{"n_layer": 15, "d_model": 192, "n_head": 2, "n_kv_head": 2, "head_dim": 96, "d_mlp": 960, "vocab_size": 1024, "activation": "squared_relu", "norm": "rmsnorm", "norm_place": "pre", "norm_eps": 1e-05, "positions": "rope", "rope_base": 10000.0, "rope_fraction": 1.0, "qk_norm": true, "attn_scale": 0.112, "bias": "none", "tie_embeddings": false, "parallel_block": false, "extras": ["capped logits"], "init": "normal", "init_std_qkv": 0.045, "init_std_o": 0.00822, "init_std_up": 0.045, "init_std_down": 0.00368, "optimizer": "muon_variant", "lr": 0.0126, "lr_mult_down": 2.0, "beta1": 0.93, "lr_head": 0.036, "warmup_steps": 127, "schedule": "cos", "final_lr_fraction": 0.0, "batch_tokens": 65536, "seq_len": 256, "doc_mask": true, "train_tokens": 608300000, "steps": 9282, "dataset": "wikipedia_en"}
MLP neurons of a small language model. Each row is named by its layer, matrix (up: input weights; down: output weights) and neuron, and shows model dimensions 0-191. Each number is 128 + 32 x the weight over its row's rms, rounded and kept within 0 to 255. Numbers have three digits each.
After each neuron's rows, "fires in" lists the words (lower case) most often at its 100 highest values on Wikipedia text that the model never trained on; "fires after" lists the tokens most often just before its 100 highest values on Wikipedia text that the model never trained on.

L7.up555:143071121106145151168179145167151090210047091133089125157104125176062143122092127119082194115138177152098147080100141094153147111136116153153136104126149087154158099156183055153104137114157117142106107150111139122155179114076141108118118154142106124141097143128104090113088145106130122113140156116107113118149157120155106186070083137112180064163160123174168117085134148097167146058069108116106136044128133091072098119135103172171132137130137139100196097117145123124103183168140098138159165186140126153142189071157134148127162128097116167167121123176130140151162113148114107032
L7.down555:095083093170121133088100116145183159173125104084097096195089081115102077123138130171105145164092094115124125105111125144150129103164184113085134122173135097133104097178095071151120123120114106116110079127128140072121094114130125078131167134173104209130112127108112142110121178133144094177096123123079213170166149112119090131143144179160111143126044172174153149128127078102133117087200146174133124136090142048082150136175171102115121147173169107113074065126132169124157149119101180147170151161151152095115168150219120139119095116096118152110094113102139083098107147098127169101
fires in: "his", "s", "he", "however", "her"
fires after: ".", " H", ".\n\n"

L10.up923:143162168179141108076107152125159105151131173168150135073158099067115101108125146141150123177100115166136155066167106169106119128130099151186127162144143132086161109042114132177147106074124076117144116122140125097152161113142135134136091159208156117172181174159116130090147102111116096188140152058160152141040136130151105142119159107119089145137089093130111129134188121160115243128128166130131135132102114116159147121144152150177132070090151071138107132132170197152100105140151138100117130100154140119127141113118104109083208111145169105134108212088086105103140114079082103157
L10.down923:163110125101130173143145088133147124125102141121127177102141133188106141107110130107136116112106101135075141069143124021108138176139090186123171111148113147112055179103159033161148124143145116119092084165133146144175143097100147117139160157091153107096133135094135162109137107105140150119174089113112134084111097087146154134170133098117077142163145032136141070109085093139154130151147105151149119123147144138153114095136120189161140102142129144060076080091151069176098133123080094117136197151145086095100089146138080087103060123147086056133144132129154141121095119224085136140
fires in: "which", "with", "so", "that", "what"
fires after: ",", " s", " wh", " ("

L7.up708:175031135108134107125164118109147114149110157114158109131101123140133136152059123126105160126087101159108199107129082132067132182192116129188094114170174067166181111149127124131117149103177133122131127126140130166137142082105130111120104085175164146185110138160122122154152133070169143133113176139113140163121130132098114067171136201159075094114168110133102151100136047133147101156116088149129158186131111128097089090087158188173133148125165148187153146124165109135162087142101103109169117119147213121153115081115087139073114112179150071075155115163165112142128162136084093070
L7.down708:121155165167158137162116122154191102150083131172118137103064163164161103116197153129102131144174095106119086159100136112144135121118151070108143144112109106153112128108129141126117110167140140165201125160099118123078204147177143104186145133135095139109179164164133108148121114145067164147149164132176127117173122072147138145121105134128098167111115139125109135234093134140143139143159164153162129118097146165183081099118085143157115096124221114107155095172057079124168147127113161102130167128187157146124097181107132150170067109057179171103119154108126116122191177082167109177
fires in: "it", "blood", "this"
fires after: ".", ",", " pl", "I", "l", " as"

L2.up529:086138168164124121076089151133093177181125084099101157179150129137174056142112189107116146124102142003096098146132052128157088141140096112089150139142124164104174112170098126162152095137130161141141111116096052096166072081147108085149114125144110118164147154120155166209109105117155126174106135190151126155145139094120124151100170095143103134128126138069142183065095118153146121152127153126120120106179080120177168080116117147137123099090079095114093119153113134115129124115138164162070124120106133099141052065062092163159107135154108127108085152127157183083147129158137117141
L2.down529:128189161058125134138103105124095103110159156079143134158127135140129114124107091098142156109105112194085142137157077117170141158115107113082123182163156144150129136108090113180160173156127081088150140154179081114094119129173142147115088116075161163091108126097111131148166147098108176097155065095131081137210102124148105065126132146159101135186136170146116112108114158096143202160106170134122119104161092116039134122133110213126147100103108103171128144103125130108102099135155105153170195140142094172096185145146082131144131219109183122104112141102105132166143117197108086064
fires in: "just", "single", "sent", "justice", "release", "title"
fires after: " j", " s", " Re", "ing", " J"

L5.up245:072093113146148132180081127129108165166167111152150114130105179113054122113139158121138167048140084157111139156182073161090135088126105079148110138147117144129159090132158101132203122070159134144151136078140150106116127112062120152078092145137123196152083102106119094083106128150121176181149130147132129136152155207133180142135116085153113079140025141122114130063142157084098087104154107138124106121137136115136106117161163092110091101178173138119066160058150164094109093220137112088098134092115134129129144147134150058087176133120096119091161126105171102090126123130133107112
L5.down245:131168184116130124134099140060089107146123109170125090124093134112139086128104078100138178145153035167173088128099134105064165079169145142072150057158114169155130127171112134126146144114176125133171114113113093139166136147163101123186082115134132140148134104109088089142075195105087158124136146145110166124135114091172151096093171114132163093082110148165045143125114136156093181128167140121124144126134102140116148162100143116108093105160165096127134181097096126132130108118195059175135165123148098097170167133114146069182132137154087155125159049146134084139180188086162082174
fires in: "released", "began", "died", "started"
fires after: " rele", " be", "art", " d", "le"

L7.up69:138137125100127140105116171072163176154074151141125149152153147109064155146105088130098154124128111170131097058143116079072092144074069185100113119087137139118123206093107131105129189107166168096076110119146151098109207150107137111102163118126152107124163131166112147144102125102114161121173096147160088104117112095107111101133099181074191150074109139110160093130102161148168162132101108142141157163123166109148165170136144157130120104112132133112094178130128153132192135181126116112078233124127160132121133121112150152101119143117213105161172148085116104120130123192172235095
L7.down69:142144116158171099081145179065123210115171123164120131153160200117170109093118071138104133112130100152110071181056162106138171079189159077058115151045085103106115153139121102072075101111115128134141134111124145132136113192135171092108143142149180105138128104133160147123107156163122159151155144135140103118127153181190104118147086093172182161127130142103133044179157114092129106133087117100111216121084097110125166169083112141175185105090141094102084146136108104165149110147118124133101157138076140131146130118109100161147148153154111139145153102124092093119094190168138155116
fires in: "2", "1"
fires after: " ", ".", "-", ",", "{"

L2.up497:188156105088144087147098131163103186173130148156169143120074153101119083109108169127154113134164146161078102085164151145121135132119126083122113111117124087174125116133160140049121109106137147134132158109133168086116059097128141110088106133126137111109172082120112088134098118114139061117104097164173142177078120143137153128136143122132158148104074107153119123167175195090000105133154152098172110139150158129132107098098086108136121132131117102107081092077123123122171149225146094080128139121159051188094102147120096156148130229092154102115138116074143124123123064125103121141
L2.down497:088113185138128144110123107149078109142116117034170107126085127142099197083127101156077106110105125144122119103133111126112103117068124141130170138167152105098093084165130191190149101115143099119231093186091087103068155096076118178148087104134113102130142124155170135083148159156091180089115168132147127120123144098158135153109123171139166141144149161143105114065031139122073138156094128143137152101089083084087140141094160151201131099108151136129163104164127154070136129102120122137149170141094174095144103107149149097136147146139072140133135080112133151151116182078162060170
fires in: "released", "announced", "completed", "initially", "programming", "increasingly"
fires after: " rele", "oun", "le", "m", "pt", "ial"

L2.up267:120074140104109111133154110124153208123090081123098155137141112146101088091170164093130104128104094130121074165137140079108129174136122114116081150163100136108118102077089124159136122097171155125092131127137132097083130130085155136141138090151099123173055083135134083179124113172067191181101113169121125127153221118093131102118143160149156149123090224074109165152106110125102156168159131179075087110123116124046144131116122121162133190152146107178175151137088122177172145201111137090161140155181121127122166080165124134159107180135181111163124157182173158155135120148123092159
L2.down267:106092134119102121180124160119043150099127127111116125101090110110136185131088093118113125117125124177080146140173158130120141133133142098083147074104155090143183160124128099146067137117065179203162157128136113145145075132071096122179189165115081151168165068070075087090154161156124085166144119118131111112097066166056120161171135114149163115143143143168100115129086128105105161128150104119131111122144082115069191089078108108120103099075121152118168140120122128120087089075160136125152109100141170124129160093101122132157147131189077100120179111150147158078147094149139045193
fires in: "launched", "aircraft", "commercial", "awards", "award", "year"
fires after: "ir", "mer", "un", " a", " A", "ad"

L8.up462:096169148118132105136102140197175118100120159120127166131065154146105071134128202133097176140111141056093076061123120094112131184098107098155126129142132132134105145187119143121124110159166120145168160170087086126093135142132096142133102160170141109127120061120139152106118151114023112146105170125143105145133135105121132124155150136149136126184131148191091150130127131095183124181135083095081114068190152125109046116124114144102151125136110117142114156091083177065104092115195119153144159150071082128191135181096109141155165135136162136093142133098146114089079086229141121114
L8.down462:063110139076105060114118180140147148136147121116101124168023111092138111145173146121108132152066089176141141139098144126107109115211157125098126161080118143115138130107161150105128090132144116175198170120115091186109107123146125088108176137095112210105177120089130144116149145122107136125158076092168083145140078135120044105095138110145115143177132120163126064151159163201133165120142138129151106153190065134105147140144112132092109204155133133146122169125099077118157060109071127096139162144150077146108094097092113097105111135189123148140135081165106132064085115111111122133
fires in: "a", "members", "membrane", "la"
fires after: " in", " m", " d", " l", "ed", " M"

L2.up857:089147106076094162079106153133139104087175163124121129172144118123088149112103175105154093133144105131130158148145147105136133143165070132067074137070100111079121126110099110120131123129145143125088108130093115174144101079173120159143211113163162148141117127134098121125083118152144079127162087124133030115127152122152118121201108113082117101085146168131131127163095053124160149130110130118124183147125158084089170126161221085137071078089114094137217071116150175117160119114135041128165103131186133135171093161141139176089083117122157179116080094112098096139135144120117148167
L2.down857:159145128139124081126117074101112123099117054123159070087119147160157119129150173080105137089083131115119084128120134102076093073121180191146110088171184163180103116074111053119175185157136152115108129136177087127123093080149153144049140166095114101173124147096162108101130131166130189150093091105180133157111144107141104116085183134140154104157134120131116082130198136100110083107163154123116122112115118132185137107169119190092195133155103089208103149156130074104141140116139179199096091102158135122138111126147104091181200135159108124144147157134108127108121121096113151078
fires in: "northern", "southern", "louis", "iowa", "outside", "alongside"
fires after: "s", "her", "ou", "ther", "he", " I"

L2.up774:132142160070139072169133169168151098094137189198120123151107179115167104097146130133111148127178146148158127132104107154130181133139129075144107154085097181100129132087102122134100074126139173097134157107085166116135096084138127145167182139108150139097108088116087094145158136159078128114156150146107097097120153100149153095142038124125149117182122151076060120188139098109131104127159078194169146152168237082098111108156123117115174127152135157137083077149150148129166085135143165131128159135125142109102135118135144027110146126154154126160150093065121077072178087104080143139
L2.down774:160118073151165100144154094090106113094098127116068126133128099072122214117075139156154078050152087157102108138190131143151146102124097107157205091106135108125130098132085084103144122140147102151095113131122127149108141119126144152145146118147094166133101120130122090134100129057124155152153128112105139167146112096141142173110158064117103084064161088131173099079086145138155096177137115127099082092054125179068116155100093156161139108123111087158184156182116078136156122069197146218135124153114147109176116134141128164097144164044083133105145141099089122147143154154171094156
fires in: "museum", "director", "professor", "architecture", "secretary"
fires after: "use", "ess", "irect", "it", "ard", "ell"

L5.up52:128147123194106101108100194105117083100092175191113203158130131145109105197128098137152111127125126054168135166110057085157075087138114142095118066107149080119104200104151154106117131147128094151137141088138147116101101104160109121102142163121064181100111151152090177097139106158128220077135085160130130168151150127079144131143123129123130153133195149120123116144089092156127088094093119169125148132120155097148177144143128106141141158142185071099112117085110156113106111079152133172094228122096156096144107115103118134138097194112115105052098129121099087125127147161126176174
L5.down52:125172106135149118135111139140121112147178109111088106152081144062112157098142077115096135148123138145122161152166152147099079105120081177099114164107135155137136083159070124092185164129109104109108132155169104122073141101102128084123038135096111156129137115114136114078157205200135149172077149154119158101168112146130079129144139109140172164088132121134080092074090162097173111147069105174079139140157105185161193097087112155118152177129148162086091147115115143089121086111072112097090142166137128085202185137101120165127155076145187102107187145159151080162128140164165088147
fires in: "0", "2", "1"
fires after: ".", ",", " "

L2.up412:112101054083158193130175120119126133086146124136094124136113145136117150167125130119102158156122150110120096058170132176137125154122172149150161081117094140107168137103037106151070117179107067078123069165134122171152115097158123111128124093152131152148117124110088122085129168109141100161137093120071126081200177069126144157255123120127133151142104104106096179150090116094147132149147100144100116100112146223159107106131149130095116142109090087160155044095121152105132155097098076131163084118133132120119123139111142184145130074047099146138123091150146138109171136131139145149
L2.down412:100085142103192064142150135164087093107070149111145072114102073135204127101139154166150102137136163124113210111087140141102158099128125092121113140130183118118095153144142127157126148085124121112130098121122148133132111078123140128111135158107157083173111146116102097140102143114120135109184142060154086112080103101178084138065060130132159100061153114115153087129164186104113128128162130133095113157121106113136100091167105142132047114161183136133072143097189115133156142106221142177153090126115117156175119172128167133145090091205157103112086119151101059171095097130178089087
fires in: "western", "northern", "eastern", "north", "february"
fires after: " n", " West", "ast", " cl", " Feb", "her"

L8.up283:144069148092112136089187084101132042103109099161084129148134168101107073099120136160142120119115154166102094160125099087111125132127137146125134090115105124078140121099186133146135112157117117125105125123131044139105150141122120124180096090082144121158140189137133157096086153098183166112152103107166155111146197184102220077129063110146047074073169098091117141140117088084131139126096177183142133135115127144179149120155135120114108093114165103154142131123197125119150178135152122120162109116141152025079101151166084179091093094148126146164156097135160150175097164122101121151
L8.down283:146138055124138150137089149156158225078123159109166156144127143130147156174132124113140168191145145118125114184063126177095075093108099086123119147155158139128110077149080098096084115072166143122143114123075151182103080103117144129148150153116129161114133114148157099102069156148165118188123150121069118162101120032139142119132118124154139124109077194109169098140102132145177077125155071110113135106134120091130096091132134148136069094088094166137077119104069115119114078091077142212118119178130112156190144110121149120156122155124173150125165119114071084144087098073164135152
fires in: "however", "while", "tennessee", "madrid", "montreal", "because"
fires after: "ow", "enn", "r", "h", " R", "a"

L2.up32:127142154255157131176118114204132122161128124154118096138133122149091145089114120129124131121118123132158119160128081138097100176110123105172167111123154127108113079135130164127139132129088118183142146139100129087104112190098116118160121131159104194103128157112113108122091058076123141095157129101138158123075177066123097131110088148149079128131119088106122178075130142124081103103180147155111169105121132156100115179100144143115134114085116147112079159039171236045170124122141087089139144155089126158107142081138151135160150094155148127082157137035127137136154091120113137067
L2.down32:160116184075154134143060153115138123132100112162152113114086125104136124106145079148109119095124064162145131161115141137134155083125083102111157096129137082139117157171122102106190100132069174143156170129107095117176152135190134128086107154135100104176118152104065108137090160132186123118158146191113170125131127147189126168129151123125141090106196147168171142168116161151114121132183143157127101135107122092144172161133080157100132166202184089191130142124164103168169126206145100120042139116150045139135155165119140076102135148093113173150122084154148116164135105108155031154
fires in: "started", "began", "start", "followed", "ended", "wanted"
fires after: " st", " be", "art", " w", "ollow", "end"

L2.up377:227100101139167157131111128121136137109056094132084148102137126089095118136128155121184171113208131123134139083162082096143141112125119157125089158128155124155153077073178068149151102170125150162155112142087157155150082077149151099132098128120207184107080146085121125125092128091152169125090111071110116147139095065113153096163132163099151049127135135109159131106121094061134172161153126104118127100125099154104130148110162124141165131106117116127193126160107119134168152066158088084155152146134060105222154160143178088137085121086125057152142119136137127184136093120095142129
L2.down377:102178177092117159184168156131138205111147111189128124121113115115110122072104093108136106132120143105166105168112175195132107108180127063120149129125096144125131207173095157134119163140114128139117086175145101099051151177139083128073159152132053114106185130168106192135107146147080110159114134121134115109156116171213113172059121086136090146139079113134180124162138153153124068068125109077194092113121125108134107114121096117099077120190144149169117137106132126129117095186130184114089101139166121116087115086111089135097122114152139116054107137133140117089125181135159154144
fires in: "and", "about", "without", "northwestern", "wright", "young"
fires after: " ab", ")", "est", "),", "ou", "\""

L10.up549:094141166126094111155073115093130096159131099118106158129135139140129108182122164111113144093096145110186149157124138043148161119080099152130205056109203162160128098214124132086147167162099159157124177161116133146103067166142112090223144178160128113141093155151123146175122122158108184099156103120086138170123141140199183142148125077099094111139101108162109133090153101115063121149124138091086109125127152083122096162127115122134151071087154154160142079080124122115126130116152171176138167110124112142206123105149079159139096072188136084143131119134131102120159092080132153172
L10.down549:051147114129132123147127105125157164147194200134168092156128094132106157123115167127154138194127146117100090157148121129146103149035094148140093108096171148095115105169155142175155151122146164167139105126122134105134066156152212174118095091140144079161130112133007081126124152137164137142179109124158172150112167141074113065156153099123067133091128109158130111128136135109120089138155118127130145160130150095179134110143100142175067118144126179114123143110063112095121126097140170133145138152131076177167132074155145152137096158075086164191145083125156098098211087122142131104
fires in: "council", "research", "france", "councillors", "franchise", "fighter"
fires after: " C", " f", " c", " res", " F", ","

L7.up435:127084000118055185092167127114145141154119153174083149129128137114132184200147130151112109154104152139151142139159143145152125129141110136124115110102117117115106111143142139134176133136108129161089091130139171100147129145121121168065098110140139255137121160118164073173133173104068177161140187168127121142114140130147113169100138080102182157143148190133149168134099145186131113120112125100113114083144129118132136188137117115098130115176191092103119170123132106145186071065085102094130115109104167062136102077114132113120148144130083117138062139098171127112120170129176123150
L7.down435:135071161107149076160199153087152124121098138110160136129146096144156131168148110098120206124164145117115118036145155119113166162142102061142131131189096109106161128136139141083102103083136072138181131086130096103177129162162099123090145198136123097076109089092092142103140118157121137148119121096152160077104087187082112157055169137155133128141131080107116106099145093139129117186157111129124105066121048156144172125137133140120181183042106117122148126121123133122137121181123119123125187142122102095157119131084170068132120081116071132184122137165128139045115085096092154111
fires in: "of", "university", "michael", "institute", "age"
fires after: " University", " the", "ri", "a", "ge"

L2.up374:171168093074155140171096094125093167112130131192116127098151165140112133117138098068147130133173103091111099114121126167128098127099144096144136122144158128079106170129093129138101138153105113110085114173158111156111100136112127097130141097138120140193074179073093140162080165166183027136107087128138139128176139096118135141118149129092075121161179113034140164167129144134160121137180094188170123194121094128157143175129148127105143169114125198108055152108155122133159076048094146204139143128099114107149090120128117123125117137100140144129041139104134136122029136157136096097
L2.down374:138099113205100132085116170141195097120110141119166113148160081147120095140106146134132149102132116129087155122171079080151178135161085138149102150159136080170092065148172111108106085100161101150168164098071109102113132109150115207127129151112103117096153072152142124173132123096032175066106160124166152154155138133141131124124170144157111152068143086151115037112148110156121121099092172068127121052172066105100148135104087145137103079117087109156157106137179119094132152145188131108112144154134128165127109123109093111115109110162126084140228172104121148113177177113148115127
fires in: "known", "for", "key", "unknown", "sakaguchi", "bishop"
fires after: " kn", "k", "ok", "n", "ish", "own"

L2.up743:156069144156112152153121197098145140109130173087124128146086183112121154167102147176137121146124107104132120124095113116127123139182155119111144132099111101139087091177164173113161114129135117156135119112140089138088134090132184127184151139126126075115041147143121115181121133103122143126126126110092077119133102130142069132097109033139141015149153119104127138111131076133147144125124109107127160118144118127148138107129172118094113082151069093135125124127124106085083138094143122156166125122115133149174107117076158097149102082122178132141138233144176130135160132255105102134
L2.down743:081084088154196133110108128146113138138135227192115089105156097136104108125091175152124116122151079190172151130118125072161043175099131130184133156164145119116113107177085110095096125149074163150164147098149113112131127139132151073109094076131107166133200110072158132109111123082162164128100094136188124193087147099128157078196140161173147079107129098135164128132093171136131110095114147139117111090136122083083119174107102184123126164121191115205133134123109109141137174115139086166093133090148146149113129061103119105104088167174135111136143104069122135123151120075127093118
fires in: "film", "it", "the", "artist", "art", "its"
fires after: " I", "I", " the", ".", " ar", " Ar"

L7.up530:164188102095115127112114076131120175125123120098151140080148111153146119121160114132075122089127075120142151135149070132102136164167131174131199095131175130154103128146177108076198118173094094065104123124164044153112114114163189112117121129104163191167146121112142175120084129175179142132087130132148132156147156120115165096171112078155084121114079116191156130134130079056109126153151191171169141105074101147115109113124150134126117166134126141170105133151169116088122092117145112151136150178143121163121144161125131099119172132199248109153103101085092108150067164121184123102
L7.down530:189132064163136120133173185151142122091133083132093118155136126141088105115079154111174137084132158137074088089090137131127082090168128054134118109176104122139158182084143093186106166096092158150165136154113120138143156135099117076156104182191167133089169111128128140155148092090102171118170184116061081093142112055162096143106136138120171176091112158184129120168124173175128130124122095159124137134149115146134167126117089099128109158161116086047132153163114099127131155137157124199067078097156081133181121108122123114150142149127042103151167159159090147104094144165081139146
fires in: "well", "such", "unknown", "known", "much", "enough"
fires after: " w", " s", "n", " m", " kn", " en"